{
  "hidden_size": 576,
  "num_attention_heads": 7,
  "norm_place": "post",
  "qk_norm": false,
  "bias": "all",
  "extras": ["capped logits"],
  "lr_mult_o": 2.0,
  "beta1": 0.9,
  "max_grad_norm": 1.0,
  "schedule": "wsd",
  "decay_fraction": 0.737,
  "dataset": "wikipedia_en"
}
MLP neurons of a small language model. Each row is named by its layer, matrix (down: output weights) and neuron, and shows model dimensions 80-175. Each number is 128 + 32 x the weight over its row's rms, rounded and kept within 0 to 255. Numbers have three digits each.
A block is one neuron, or neurons of one layer that tend to fire together. After each block is what it responds to, as a language model described it from the Wikipedia text at the highest values.

L12.down319:126179146099132212108142113109113073131204096110129164105170092112086097209139098095113182111154169102118183154105166125163074101141099079110055123143096108128162136150111161109122118205116103110142138115084134185082105109105087144138106135153163160145135107137099160195122189114103110159
L12.down548:062200117167123120140190131060122086168116177109131132148188120186085089127101088111121136108127159127090097127154104137188118155132102100082116133174165106061122171136174156119067165204112159125127099144070112063124113130065135149127142147094071084063097167139116124140118120125125127130
L12.down943:162119138153167137132178118154080037125119099170155157095115088157157194151113073134154094077132070128168178182095165147130120086135189092149136166132124137094123173170122144087128145186162114168125167101147106102115150161115133142197125134128059133160129120069169147154087158176150117089
L12.down1079:056153073122100115081132102161140106044139104128141106148167168105131168149120153155134137122139080133106123135128149127082149141201195158060143143077149031158116148143169098103128075187090144131107173099155129062136161109119120126142186086148144134093104148060126152177154163148147202061
L12.down1096:118138112115083159124138163167134145080113199174078144130117118111151166095151092115100114069115123140219113143125106158130158128146128105096144124105128137094110097116166142094083148156140118098106134104164206128083119096129101164174153098185082144121136104165148162104148120108109157160
L12.down1121:145168137106120179100144163120110137168125062074109139083111120154124108116133124077082183137153089086144096114105152141116144075118078096144097074169140103099100137197082132103081091122120180154136101187143118128094151140169077181090122119139115056152144127152201126078176156142106100127
L12.down1306:105205110165157213119116071104134131117153077111134128080111151101119091169141125113114089134113073137120126130114143141116155122133109095108087133146073196178155104138121164123142136167090051145149110138006150195083119109120118065168144142111119182151103109115110181164105110102103063129
L12.down2269:151089109178146154060166086135113188082179128146101191115159072140132153127089165109180123182186124134150084122152115121072178110072157035170096116147096166094105096074136148133084099156166115141074131083139111152108130153186108118166150084134182161156122116145144156095140125150139156112
Description: Copula after subject. Forms of "be" (is, are, was, be) and adverbs right after them, linking a subject to its description, as in are sparsely, was still, is a.

L12.down102:138156083167054127186133137082075102155133094103111147143121125132126128097115133154163148143170139120186171119103029121173128129140114118099156089140121128090121159162177115125127080129166111132167124143151111082110186144214110149172143162103113176142161126117084099116173101094123137141
L12.down264:132099154128047128146123086099147140146107135106085080106162123137157126135106113138148168129165058111104111114109092116142098178127141093115147128145182140122157121093138106101150126158165109092194081158161118126088138089159153121155183102100098128129170141109155094149139094100149095112
L12.down779:113060144120121124115067114194157133103164124125097143125150143124126161062158138102100098111095140076063132093142128066141109147056140152070106172161098112134148149108081089117104115104140151138101134158132152162094113132158094172138103151102108155139139122083107155087126119097161092141
L12.down1266:093138129149159160128112132090157091112151134112095142123025142114068107097132122127173207158125156133098150101071087174122083107137161115103185140100136123204090190158147120104149160102143114074110122108162072148097169142148140133098178119110122180124097134117156154082046112080077179144
L12.down1452:120116125122125143164114118088214159186087091095217130148114131130157156116121133143088091090158156137090140125135182093107141200145126173076125153151079175107125149147121184145078139121127168141170167129148052103102166103098137130134110064075129169110127178167107197139111135073162149122
L12.down1825:127140108107112122174131147112138108150115180109140115121165125141152138118090159122154112084138156123120130130082103116159159100075080149124092165088150091115166132098148103192059103173122129137077098049177143126151076096167078114127168128124138118098112133094180162114150160117159119137
L12.down2183:130156158090145114087116118207073139163130141083112127113143136144138139128108136100130127082145174121160152131071061112141137178159140181167121144130140078111177134093149182137173128140095088104201129063146089140087189148133198123099089103117141141140108158094136059128171109096102132126
L12.down2277:137152118106113083167104177136125193130121108114164078153159130110144100093204111158107155152121145175138144176151155121147100082143102170107146154109122120147126132053168107140129102092167170193100158089075160101089112079151120134129152101141102159168099125112208143127192163113099150144
Description: Noun-ending tokens, repeated referents. Final tokens of nouns and names, often a word's last piece, naming something already mentioned, e.g. Tasha, the bill, Argotec.

L12.down60:170144146146057085080116113119175138149110089161121188125097145116167120111129138109126118108123147109153090142132063160171160131137156111061144112102119101145094141135103144142060118130157161142105138161078146161126144156152070180135152106158142104108103100125219063116145182105102125079
L12.down804:069109144174092089130115074124130132143156138148122187170096157148056125124151135146137063182143129096170155158084118111136109099147100114139116125144152129125147131187125125134105173090083111085128096120132104145114118111031104111070126169158118119111048131137154128131126129121130156134
L12.down874:087133180147067109183157090135117182123107150153121143135094130075113132155136168140121095155099111112086145106153140145063107165173157102102092114112206146087105073185144101178134169085058057127125110167077098089156113166068082133102102092117144136094152147150115170108114155159116201137
L12.down1153:140116165098146106139196156164147115118108125128131142046138108038129141151185162128100101182139097144123168132140126108127107132136106095039092095138179204111199120106180079105109131048096168126130138143128069137134154182146136139098121158122145157148145105179128175133137069135214120158
L12.down1676:127098099140122134197125072167141118181120129154063126061152131074162135181166101138148104143170126117082095123142177151158151080132204114108153118147126112110096124118147127165144130115202152062094121081148139135133052109127113114132081107148142163089145080121159163110093137095113123077
L12.down1739:130132094128156121148115128113173165137140129167102109137153204148133125106137083110163121052153180157111161085110103109000144144165103104122090073129156172076144107075147139085111132097147190154150130122135158095131153088148114089164134076134090103077114098122139152167093132142135069121
L12.down1870:069114083135120090137142122069050147159118116118090080104125124129135047150079122130135111150117144143173167091124121119117135191134151173076141143129127111117129079146200164114068142121158104098157138152151131085097143103155091185148142068110179096192061167113136174119142134144052154152
L12.down1879:121116145146167105139130152100148163153137052073101152105122126126172174115125154132119108116143114169121108150153128121133144131116127141147106058143141138065145103139122125157161105131101118166117119122093067120127171146151151127112140158100109110153133143145146127191144170095149049116
Description: Personal name parts. Given names, middle initials, and opening pieces of a person's full name before the surname, mostly in tables, cast lists, and rosters (e.g. Robert W., Steve, Kevin Wh).

L12.down9:097116123099131152129162139140084175138160186127109083105114097164130117137120196109122116144141112155192086137065167135178105091127137100127110127153185165132133105174139136127112116113173116115180101189138089101055103062159133147163125161128102132142070131096112144117130094141133143064
L12.down330:049121152177169163095061121177156144123183130054127104108146091102123189112102164164132108112093105142134135158179143083099158155166115149126150108116130119129137163150096079132137144117088169117163112208187102147154165164132163143159155137143134102129146153084120129116137121142120092146
L12.down681:082137128171132080115084162123143118148101174099179163124158114066133087186124137169101126111189103132128087187110087129117079151115127139107065156140133150086120187116106098215088067214102161146151199127159158114093198112137142087143148155173119097140151176141112116166094110078124101106
L12.down698:068017088162122162080110135123133150127089081124115134149092118102119146128170110107096141111092098167166159112167109168156167065102098148133088196185109124080108129114189105148136075117133156098134110187150102053154192130180162130135182126121135116134127112160125126077151130186193175127
L12.down830:111147050147149116092108072140120171082167082107102115100171113074115153161154106144134156069153169149076119163138092103147093147117125168162110082117151139141153136131114115109199138082091102173135102125084208145092133151147129118156155119138158143119192098138109139116118129136166115067
L12.down908:107152135128146088138111117161149159126188087121119149122061119113135132103095147139148169123145090146115105077108136112180091129096101122087130103222130147136175134168142210128098124150105138123163161110153144194181161068114093081175089138092159110098150137136162104178141138074141103159
L12.down1621:144143089149132091159075128112212150152110088114188074113119153085111089171062108114126149041143095141076142141164120083119138138086077119122181127066159099111118063138107058146059093122113094109163171140132157161119114105125165122107075120099149145096140190108161110146117111221148160109
L12.down2191:087070123159154148152230129120131149118093132062163093148144144176095126136172043170154093053124122111129125100156132110128181158110142167114145087144101118116147151133115110175151171125134130096111145123127117140158154156091095145120096107113150125200157063105105086139122159111152144086
Description: Foreign name word-pieces. Word pieces inside foreign personal names and transliterations, often in tables, e.g. Chinese names like Mao and Xiaoxia, plus Jari, Matthieu, Hugo.

L3.down767:160140120122140082142099103095123132089073148076088071162099180132117076093133138189180096140133156150157132145121146141205149080091155112165114121118093165100140050119134094116130158163105165122132164149168153076065096145110103176110124114138148137186113181161124167178102163112115116151
L3.down1426:104155127148071149117061141132134162106090165191135135158153159165088137183180135167107142118143155103128137175141122105128106138125047083145114176178084153163135148150093118159160141136094045118140083143127139130086112139144131143173053123045168098178144134197112056161136120094138138136
Description: Article's main subject noun. Generic nouns naming the work or group an article covers, usually after "the", such as series, game, album, team, group.

L3.down1434:104123120111141149171104112113139111139202102108114109138157111083130073135124100148075092128090135065122166103149072088131164115200097116159151078111134134133181115144147100137146120123213168088049166118081114110112088110170121128123132078135099128124119119130138152122119215133146114159
L3.down1536:155059131119183122157097140126146154169129183118159089161150093127085146095162101114171068144122155118090137062200149204152070078102149160118152067105147178031145077127152119100134142192117181114071117118157116153125107140173142158159087165129130138081141066169162145139142072145192114156
Description: Vowel endings of foreign names. Final word pieces ending in a vowel that complete multi-token non-English names and terms, such as Aw-ami, Kon-ami, Helsink-i, Ham-za, Ahdut HaAv-oda, mostly in lists or tables.

L3.down534:134100150114117104169117193147127141090079114144138151099114163105139115082127104127091047125114153159141139087131100104147074119142128131126167088137097145065096142167105150113122084117136140183106152137142169154056118138130143166161132090119070113160130097124122115158104097092086099141
L3.down1225:114080088116124151152171113102159139055152081097107098099197164139135126136121086064161053068085171165155108093161144148108091144170091091119104144093102126101120135134111109133160092126082101150149136142137120129095084107114133056142139121126096150132132141103102152103122121132102133118
Description: Person name starts. First token of a person's name, usually a given name, in cast lists, tables, credits and prose, e.g. Stuart, George, Nick, plus subject pronouns he/she.

L6.down131:165108134145142178137115059183109119095197112092143114111133143160142136095134042179085138147136111129123112155129127123072120093171120096058128113180087108140127123155081143119122126145143133100156119108149173179173105146143087158059153194105112169132083122165120122145112136107161121144
L6.down484:146119123081136126108163082116077122041130070118124171116109153092088206114136154141138094129119103153100146072101109167083146194075097119062180114129152148118116132089143142133144155120171148115145144059096126094164131144141114078151114093109072100138167124154155108056098111104134149088
L6.down1013:153138147164126162082172141182113155064167151138107118105103120056177136090140160097132118165077150116121147126132106113117149122160150162126160112134104074144111087170136183103112156105159179134134088141147130073166119134119159176125098150142111099118171205157139145136124119157112124104
L6.down1135:169134125094100154113104180170128120105155130096121183133169150138106156174137151175142172065110097131103140154138172112098095135096102147114097142157069102105121166137094149160139104193070094119113100100123139184148135178123080126060096146116184124122121148125100104161121125122141144162
Description: Copula after subject. Forms of "to be" (is, was, be, are) right after a sentence's subject noun or pronoun, e.g. "Tsou is", "The brand was", "which is".

L3.down1173:149112145138118127123147155118157182106096119130134122137134101168132118160124084137170091143144142071098099104139152118096099137114075122074126148114114122094155104108132144124065174118111100168117129096167060164157165130148090130067102193150102134182125099189119126151110097181154152095
L3.down1568:116128091072121188171107150101160116083132041120093104104126092120094025120126083170138094165166104107158121123128161149144119136101097148087182151195089123124149104133150154109152152139122160149186164075115124174109092129153080091096126148114166156123097065134112092089113115164137131171
Description: Finite forms of "be". Forms of "be" (mostly was, also were, are, is) right after a subject noun or pronoun, as in the song was, he was, who are.

L12.down207:163127138124169099161152167123092111212110085128092142171139086097065154055176184091124147152105168149104179195132115059102141120114159083146147103117155122099130137108127109122101107136155141086110141116112162145161132093173124120102118152099154139081123120146119107100104125144114091144
L12.down671:146205045129140093095126110085130171080107169074108103099144125106183134099156108120139126118107129145131073139108154110215096121165104119138122119145090172085098167138138118125130156139141170117107128114160162123086137127195103127088153112136127085112153113195185126078139157086143076182
L12.down735:156131119171087151130102130127073151173088168139095073126154088160130103150199172177129099142107197120133073125116143107141097063082143150186131141081121140103123095132157109117084152095108127174126134095114108103161132145151083157157106006130120086121137144133117111128172143103132192133
L12.down781:137090107096127084139132169109123123097106205048084131073086088111089087099200089147166095118067167154090069148131133136066139152116100084146080191091070134167155173129090165083114199117126102127153156141149117145063131081139165116137151120129144192125141172168135121209104122077148133123
L12.down877:148140067156165108146081158151129135133161173077121097158179144137090175146140166105121143152078139080174134112135130087071136160197155093087147065141140084064097147132102121133116138082138223141106135111121083134073085110137119105152144114119154172124124165165092114108139189120137112119
L12.down1564:157144122162084115173112183123121219094108113073085165132164103097118104139082146063152149135116121079076156143122145088074179138116069089137142113123155141138169057110126176130131105140162097194093142116109105100143122052103142152126155080125141120105094141196111117117143151122155098088
L12.down2079:133156117151150157125126148162169131091188151138133109090124054156113136090150139143146092132199133115165106131110120136139149080135112165148135191080099102155172114193112125064129125153165100146099119128075161138118136101100117162077160111183131182143113083144127131175109098109073053139
L12.down2278:138117094114134142184114135113105111146144193135068084112119125125103089166095170115155115134120071095119137130022107137139121146119097141181109137109131102147141122121146118132110142115067101102156117062092130106102138154187131103095111101095124156132162139164159081155107140132147117091
Description: Foreign name syllables. Word-piece syllables inside romanized non-English proper names, mostly Korean, Chinese and Japanese personal and place names in lists and tables, such as Yeung, Cheongju, Taek-yeon.

L12.down1073:133121165135113161144159187083170135056130130106070139151125151183206114125147122113153119105117147170063126086113122089105184086073102102157126093138156136144173095116119086133108093136158174104077107145132123078090076105115088096112135140172158079100095075113090150167106124120155136078
L12.down1122:124129154180129161141131140146093160098078160122095184092194165134147109132102160131106204121151080149163096153146129150131148113154104126095062143176168057122108132106133149121135116080008137103143113083118120157109135131145136113168142065090102143145125092150149175142154097143077156094
L12.down1361:107147137120143087097144103141132141078101103132189133110179162160117159135186106129134158081129127088131120062177129116146157112161111111152127112164193136155153084087097156140142099128137103119134167167128053140171145151144150124081134118105106092123100212123167061062198129109139126104
L12.down1706:109129153150173133086132089116124090141137155084137175119129125140112119140168107097153147179155173150161097143112115142119116137171138109123159124143176147170122101110121109144156057124155100136156114109078157136167107131157164180102139106178130116106087142182147179117086165162077123141
L12.down1947:139190137120080111135121015097066124090104101107171142148137179145142141121152115120150121131106098099095128117106114047142122128145110104157100152135140141114106213130149120149178191125100124061100172146139125083164153165096104110085117170187133128146183122078131128146127104115174154153
L12.down2143:099118146140156130093153159166167140119140099141119149114128121143133097105112198164096084114168102088129122178122085159185144164099179115164134151174176137124109063099169148128094198117085157115168154175099088163098130169172107134135090085092133123153106120139170111086116133154164159094
L12.down2213:190132059152150095105126166087107099122131130150123110145211168186174103158067155124116137116150150119179121093089139159145107166191119122057155173155123127118080107171176188163147079101181094159157119112161099100127069163165171173123132084092150116125162144099142192094109135113128137087
L12.down2219:124128110123143140170136120142110144095161190168091215136143124139089170138154066149152129157118119077137095087103088144138148194164143113197101136098109128136121119168121140113111070137157167153087065129103137148122156149059129094154059151139064154163102171128172147111145119129139131162
Description: Article after prepositions/conjunctions. The determiner "a" (sometimes "A", "this", "the") opening a new noun phrase after a preposition, conjunction or sentence start, as in "after a negotiation" or "In this role".

L12.down92:143134091080094163105113084174120127052100199169116132107139105126178081112127200150172111122170125147167134107118191167122116147064113143157113116105093141145122118137147104112120071194121097081147184128145117129146172088133155111100199115102119207128210140083084164141119113128098122092
L12.down170:075157132154078217112107093143157097180177111175146108164125122120153154129141173135059075101168074146116133144137149062074157116146181141150092142107104156117193099136151106067125098110160139136129133103140128060137103079182179117119158138077158152126112113054134134069157094128130163113
L12.down611:173145119179112145097130178111087129143051073104080167134092121124090127139098159103141198162054134130140122057188124153167157094086129129164143126124127175074109088153193074142123129097149148172162140097136133152107190158156118107113160161127089124153117130112182055142157156111078167105
L12.down1016:150175194185144123173148153135123128161114141105136102112142153099139140169197106091103140145094109129104138118170113083114107095126140099146131106166105140183176111105168053090132165142170077115153125128124075123121175137144153110126128096172156157152133128144112046113118072118155153171
L12.down1443:199097091143139120081122145134141134064072058086163111110181120172118146131061138107127082148085099125124113080104132165148144064081165149129158139120114145150118062098159160143127094135060123098181145146186131125157146114082080095055118105133153125120131130115174122176159130119151091129
L12.down1499:128150129101103156143068125126124134154134103131210124133120161111217125126130125094137105128114120140129140093138174162114123108124101097113075115141114080117185148089091097115158090170097102144195122155114155126164078145161167131195055158125112084150166128127148114145192133146180106147
L12.down1808:172150120138124117122192185064148127137106085142184080107124131110128226163148090106142083135124109146119120140076114165073115094121161136139161119154166123146110117090115165178141094143093148135095103135147102113119107106129058088063092129142150132160096144089154132144090148143105108164
L12.down1993:124125183120124134111124093150082116123059207100100093151106116122111111127175078145091114114110103163141097111072118078146064121119122112102106136131114161110091142136077123106125117131096117131114094146119126109093121125139133088080146137185135103127139173144089132127149125124147141147
Description: Year-initial digit 2. The leading "2" of 2000s–2020s years, split off as its own token, in dated lists, tables, career timelines and dates, e.g. 2013, 2008, 2024.

L6.down251:146134157095083130125143137116129056184125123144123161142098152105143171133174144076123165153135121145089119127117114209075151067158159112094071161162052121063103081086161071151101139078169192166153121117122109151098149089094126120108175115108092173133166148169190112149120164074134203060
L6.down274:163114116154129151126165121139116096138125107138115151099109135167127160125123183110215176175127104136148150110064156125145144102141145097121136155113105109100162136155115148109099113078094116097111127116081131173113154144152139182114109103180107163104119152153111182133159094097162135111
L6.down1128:186153188114083099118145133131116157140153131165131071064119176136140143133145168130128052169056171107114066090189122133167113112153158034075100111150114132124165108064130125160097180101119179195103096168097121156114092104137111105124134180105107174138152089151090122126108164151098146183
L6.down2072:154102181136092130117126109138164157130131134109105150106165129122137154136117141113170180143091151166121106094140122190131151124130169168086106147101131107087122083082187063143170109138121101109103106123083117115096176074083111094157066079136153203125142184122114125098128103131158085142
Description: Leading digit 2 in numbers. The first digit "2" of multi-digit numbers, mostly years like 2016 or 2007 after a space or parenthesis, also in tables and scores.

L3.down1760:106079136066178104138133171158097116089131130109135058159085199108119063152164131085152168133104085121141139134103077104119109107092116133153130126124126138114126094078102153099117149107145140120106121095065119118102099095141126171136118137161146111100129110088125141127169125065110167158
L3.down1924:129142116152131134139132161160105159071081067095116092074158186130106112083149122126108177107082150167096151111049190140208140112137152174206138129163103105199196102115095176122186156091132124110128130162114130130105177073123103143152153167119100095147115062102120205143160177091094129189
Description: Opening parenthesis after names. Opening parentheses (occasionally opening quotes) right after a name, title or value, starting a gloss, translation, date, country code or conversion, e.g. Posit (at the time, 1.23 sq mi (3.18, Williams (AUS.

L3.down1307:144219165095165090082161161110129079127065132142161151199108106132166161105116133161123182167174164127170102149120159129061133179173165191176168106159170093114090129122173118132162118133154099162123161109162123222126163150151168120146157150172065153058126198116102112145150115111084192133
L3.down1493:150199076095139078106109115141156114136116122140155154141153148094112158132121061133152131188129124093215101117122169152102132132143139169138132070094156089085128111123105091107086156127119133145133088142124112165119120180153135074168142104114103128136152142157128135149178157133161105142
Description: Mid-name word pieces. Inner subword pieces of foreign proper names (Dehradun, Karunanidhi, Ramiro), often in sports tables, plus month names after in/on.

L6.down1488:116143039177152124170142145182123108111129149121075167134158148151065091109181212129136125111122146183164185216169137064085136139131117175107131121089172130137075061167186096182113083113160140130131154081158115155162143158195089140093168059170101168116132136122125113114086154087119128181
L6.down1502:165086158112078053146174162135163110192030140076134139139129158134161112123107102117153179122159150100210191148109053169127111091143125195083095133113077214097125113088152163163166115126153166159140136160158092109131065092158140178140116125137140091106178165155148135114126083121086164115
L6.down2150:073136138234131099113132081149138161093106143083163136184177132126124145168119132184116132126123125130107100074149099145119153105068124117115111127122096142186079093141105140169166147193127113141080107158134068093158081041157157141099152129125115125126078109110053164110126076126208167131
L6.down2252:122103149136151156135095068155144103151117136137123123147158085105154101176117103182098099131083170195109146110105113121178084171159098119168113109099191148208163158133145141105187115151154154138155145135148116123102171175137123092130114154064188138125123124163132139143172114181162146202
Description: Indefinite article "a". The article " a", strongest after "is/was" in Wikipedia opening definitions (is a French novelist, was a constituency), also after prepositions and verbs.

L6.down712:163129196110103100115137102135186109063143103155118120140064092139084157112131161115088175133134155112105145045212141146136115067196059092073089161131164104168151120110159103151125197116055122127140108109127124156126141133133147140092155128072153186056151076076164123133128122126137065138
L6.down1290:158058162128166136122116144121123105052074127083109141146037093100136128107147106115092064107128122128090097093196123081111201124070122123070124180157164116127135116069092087187154195142085095148150163200073130157127165097089084122117157146084124134093144114104168190136155159101109063107
L6.down1330:128078114124159130114092117119120117167160136159123072171169134141118128105169135146113153120081124149109145100150123096132138104093090038197141158106112110109089132107082081132097184158123151083092163085140133140205148134095137153114159116130142159130157132076131148096165171091142110168
L6.down1577:097129125183075125123143139165108182089116188071109159125085231123158116103141097091097121079189077115045075091145148128124077157113099121114175133101095166101156101103056077115165169109086147061104105111142141140092145104109186140068118123135144154110145121112162147093179116082121104136
Description: Space before a number. The bare space token right before a digit begins, mostly years in dates and ranges, such as "February 9, 1927", "in 2024", "and 1996".

L6.down579:160167117159140124117157096161056122120086104124135093179136136140105174166097130135124130145150129060132165131197095134083115140142130169107136113099169142170141157169101114148098121130167166108112117127154166090148080101158122147112142125108119139174080174163136200136087112114195197168
L6.down638:129122136169112108159105095172107091138084095091074099074176081096195124152155086114119124198189153093134117168130118109119137118115125159112157145125100115098136115175199137101125156105127164125105142112097122106179149119099097077163162095113101154130101151091125139138076157161103165105
L6.down1012:176145108105184125176110120096098120126088134120089091156170157178101091081102139170139076056146098112141133111139143102136125150101160090127145137079117090121125188154098156150164139117107123087094162109134104124067110143152081147141126104103088126109152182069198095134142142140121143092
L6.down1640:102053101151112113155135083168114077168151107121174121146070096075115160109178089140132121126128208104127122150116158160131174074144097175116076138117115143211151128144115158157116108088144103136117166164076127157174138103115139098115095116146122096085114173120058143127109108156135100109
Description: Inside personal names. Word pieces in the middle of personal names, mostly Chinese, Korean, Japanese or Arabic, in roster tables and lists, e.g. Xiaoping, Shimizu, Jaehwan, or an initial's period.

L3.down560:140105135089139180135124152116070050102146104129120136121184171129099138100155145093177200147184107130145102158111149082066111125123145122189145166163094137079112121164075103133095168153113130137074188125122117101184155063172182138184142098096096127107129150143138109128111134132177108198
L3.down581:168075108127078101099161146180119139085101140173126179150124177159076158120087169155183115127183143171159126153133109139106143107132128057072129105149125075093115118163137115125148176120116170123134141121126095156081148113103129141139122106167131166151092109144134116127194134130139140125
Description: Digit 2 token. The digit token "2" in any numeric position: year starts (2021, 2005), track numbers "2.", times like 3:12, dates and scores.

L6.down759:126126154128112111164133111096131131140144123132137046117135123117142071166096127139169134184112107195104117108109126129124122089152115075124127096139121070171088087117096115129122154129134161153132180185162161088158092122176081123111181081144104098090134148139110100128140167077166089154
L6.down1388:145099140151030084174154102103115161114162111163114154128104192087149146153144153143167170150156093129153151185149107120090112128098084095166096143033149131100145137217143088109104123192129156100123166201158167076097077109111121055169136147085116106097211205080160144156140160140087072113
L6.down2043:159119053101142165157173075099079133124097110189100127131105179117137110101133115135165081148176173117154124088156002176055136170151110120127124126151085109134132086150101100132141135134121077139125114165146146140158086089121176082172124061124082118162140133111057155060106124111161128109
L6.down2295:151168074183129182154142130108128087094173121177179192128133109104216131142100152121060126130117126118120132114094096092134168085186134112107150133128150165133123173146161158066137171110062131046096092171104132112128178125135161132090162117152121159150069121135151140146153130161091157154
Description: Mid-word "ll" pieces and "John". Mainly the word pieces "all" and "ill" inside longer words (Stallone, distillation, Tillsonburg, fulfill), plus the first name John and pipes that open table rows.

L12.down7:115113230105160089118123139114153101143108092181182084107125158111169127158160090149132074132130179132085057162092138142137172156113112116174167104088098092147117149151098118058126157101128192108155125085122095085101112162091141150054159101151132192145099132100171142144096083183111116170
L12.down500:100071148126128150124098127172123080110122139131186070181134087126132123119111110143103096107155142103164122049174195202124101079106142089125171103111143169126086186188107100160162141209121064158137152112118146107080141108115080179134214088097097082159093081163146201128142165146188091150
L12.down509:124133118201080129135088101106131122158101147163139156163136160100122162149102145112193142144104155162097152135072137152069106126121180080136110172071162183129111111090129114145163164128129109146210100103138048153146153163116106136127172119117135069122081122089155098061150106167137089145
L12.down769:187090135085181139179071112118116104128184203125125172123146117111120132130152113132097179159099173068131168121184165133238114147129106139138141193179142119119101084106074124128136096143149099131105111164097128143136160132155144131133152113146133172068136122162131147101133127105138142122
L12.down968:152123159137142139095140129112081099149128119120174185147114168090123089127106109136160119180108008163098119138103162068167165123117113070158143121167127097099188104096146097084107097123203095120112129123184127147145159141124109196128131156156080179134140126059108108124182162115082157127
L12.down1071:147125167159174087154056094163029139100117213101122148140175143170127105092141093079134196081143181131063123163183151165157165158136160114138131098100127111127145155141133065137202128111124118196130167129112139089064113107095139166110127116090108104138172148155096186119099070111154074189
L12.down1729:156161105157155099116174143137145086080147134123107156102057085166074142143110146119124146121172104118156110122185231124163152107110186135156159124054091127153142146088118091082169101097178095153151131153200141076134066145130077119117167071152147178147071130099120144121116126149112132192
L12.down1836:132094128110170091153158143079105102050127120137166142154088192144077135115108176140117129049103162154114114140053080093149076109056105088114170096151183140172139163136109085082152126106098202100133155131072080146150122148138098089138168081128103085115127187116152203134111138098134135096
Description: Pre-number spaces and parentheses. Spaces or opening parentheses right before a number, mostly in table cells after a pipe (vote counts, scores) or dates in prose (in 1456, (2007)).

L6.down896:100160167109145108151058100113143161196126126147100107116050193137111121107205153104115114153147109090068152135154134161090102150091105138096132139166134131153114097109164165114136131053149106147066148115125132107033134127177169142153069119092070164148096124125170047207135126108113163130
L6.down2105:086132138114138129155175189086143112084102159110112134210128109107174141138134130138125093118128111109118136120139115118127131111196166100142146125152104162113120136128102050109167151137145135125100155130094152172123117182104158088112125129155157149130093116146179134128104126108093142145
L6.down2166:132123181098141148153129180097086144170113146110128150190076153154154152129208106100167179129147146147158143155095203143167091147074099097110124159153085046044203147107110086107137111093111166149112087109088132125105125126125140147104106094059129127149065150137242118159097112135192133113
L6.down2214:172136174118092094094088068146153173178048157125150059115099126129189103111095091131161177142117163126188149149113175164120150142093085121122081153160107131100150182145181110142078160105230051069199133114100160170164062146177164068109151113098131200188107156113119110109128117135089130132
Description: Anaphoric generic head nouns. Generic nouns after "the" that refer back to an entity already named in the text, mostly "the company", also "the club", "the group", "the firm".

L3.down761:109112121124086108105119128153141072095080135126080100163166116111145127101119145138136116125125053139099115109221126122140159121094131156128128123161141098116140125199130145122166142124142195156120116066159180113159096114126159166096132112095097146145151099132109130144110133118129093135
L3.down1300:067147146183129137080133144142090067180164112151108110065124218144142105138124123092122110122120075140072033104175124077207176097100091095106114151106133117091136090129129109093117082130140116114144161119134152082141126158117079115127146083100120127107138100114089123079150109081129112164
Description: Table cell spacer tokens. Mostly the bare space token after a pipe in Wikipedia tables, usually just before a number such as 10.7, 20,025, 3. A smaller group is word-initial "sp"/"in" pieces, as in spars, spell, span, spoke.

L12.down304:151125103104132146147123135114124103102103168143201166112222127107097146188179086094082129131165145078135122168132127152116157132138075148136138122105138112103078100149102138128124125166156124167123124111144100216063173119140059206136129144175107123095156131072171139033106099144107100186
L12.down677:142071144154119137120053144133129077182097103142133123083092131102084172133122129097144187109096094166145042091160123108140112081151164098139141095153156113082136116136083158157096098156135100117160088147139141163098106115112144163098124113104105079188123105089142109121139112124116163126
L12.down714:151129133121128134138138102133103136164136145138097118156100142162179164176107123165127103130089099155107135151154142142173147101169146101084141128070190152130131083175158158172076146058157181129130126106137119118100104107107117155147127088153164103146089091041156138121129133078161091113
L12.down975:140149189101112102169068103133120140144119133168087143166090100127130146159155105052120108100129083109092109105136125124104089096106110116164114146138108143110092152129135127131047108087135151160113112147140082151166081196110134106131213104215130154142146154150169111094074152134158138175
L12.down1179:165120154095155187103099078146084139098109125138103104112141129088148138156112102120147144146114061082102105108094150147108163148098098146108093156049163181084089115084101131129071116135132123136173160136114113121138124094133180128123139107203137150188126192106170094154110096062131131141
L12.down1898:092127117128117128116094057078049135126123131106117085120158166092106169151109071169065176092118125129167158141134123097106155084120104126176156146132126075094157098151084176171135136159150160139075141151192184136173130185159177167094111070091130142171088081104121160070135144146183163188
L12.down1962:131142161136149080222044134076120180123056166147066102148143202095175160114155137120047140183118062125111152173142089066118101132094116058097098185115180153157121098116127153134079101121127103074121110113124161110167111100095094115203162097189131118196095130094115189083072063077157132115
L12.down1996:096108149133112130183116140180098122132085080120094122089171155155119139105151144137132176144152084116099129104137126135135083105094169085134081123129097094118100074191016188122155133110146089164107145093093156139130114053113151158151149141164143153142127125137126123102135090227163102114
Description: Opening quote and parenthesis. Opening quotation marks or parentheses placed mid-sentence, often starting a quote or aside, as in critic-review quotes like called it "masterpiece" and a year span (1884–1950).

L6.down316:140126141113131139099163073181110080105092128101141081136115101116137116135139184189068109136056166142102143087134121069161117106165109142145156113185153143086083135126133148144138156123156062146113147109195157118120215147146133129134125130108119089141127107078152128096195095104161145174
L6.down1284:133162109091109123148162124148119166065085142103130160164236141134132145149088128076088087103149110141141132124135162189110150120093088182110123113101129102117134068120077157138105064147091163117149090154151144073131133124121137091128143062126155193099096126116126129120121120095159133193
L6.down1531:147167128156122131154143138141158106132142187111124110140126162124114094159068092161187095129157130156154174119043097096117178138142135149106148128102135157095128137141200102109165104106168179147143151164155160125147113085116182120149071133092025115086169120157131117116096130142158170113
L6.down1644:120162127140134137196116206173143122105088151089162165115146100150126130100113161138049122167167178167119161142166054118127119132111203127148165059165116156085099132127176097112152158156133114152113055151118119096074107147139131136100154144084157157165107086143220142097116130177132195080
Description: East Asian name pieces. Subword syllables inside romanized East Asian names, mostly Korean and Japanese, like Yun-ho, Yoshihito, Jyoji, often in tables, plus words like Korean and Japan.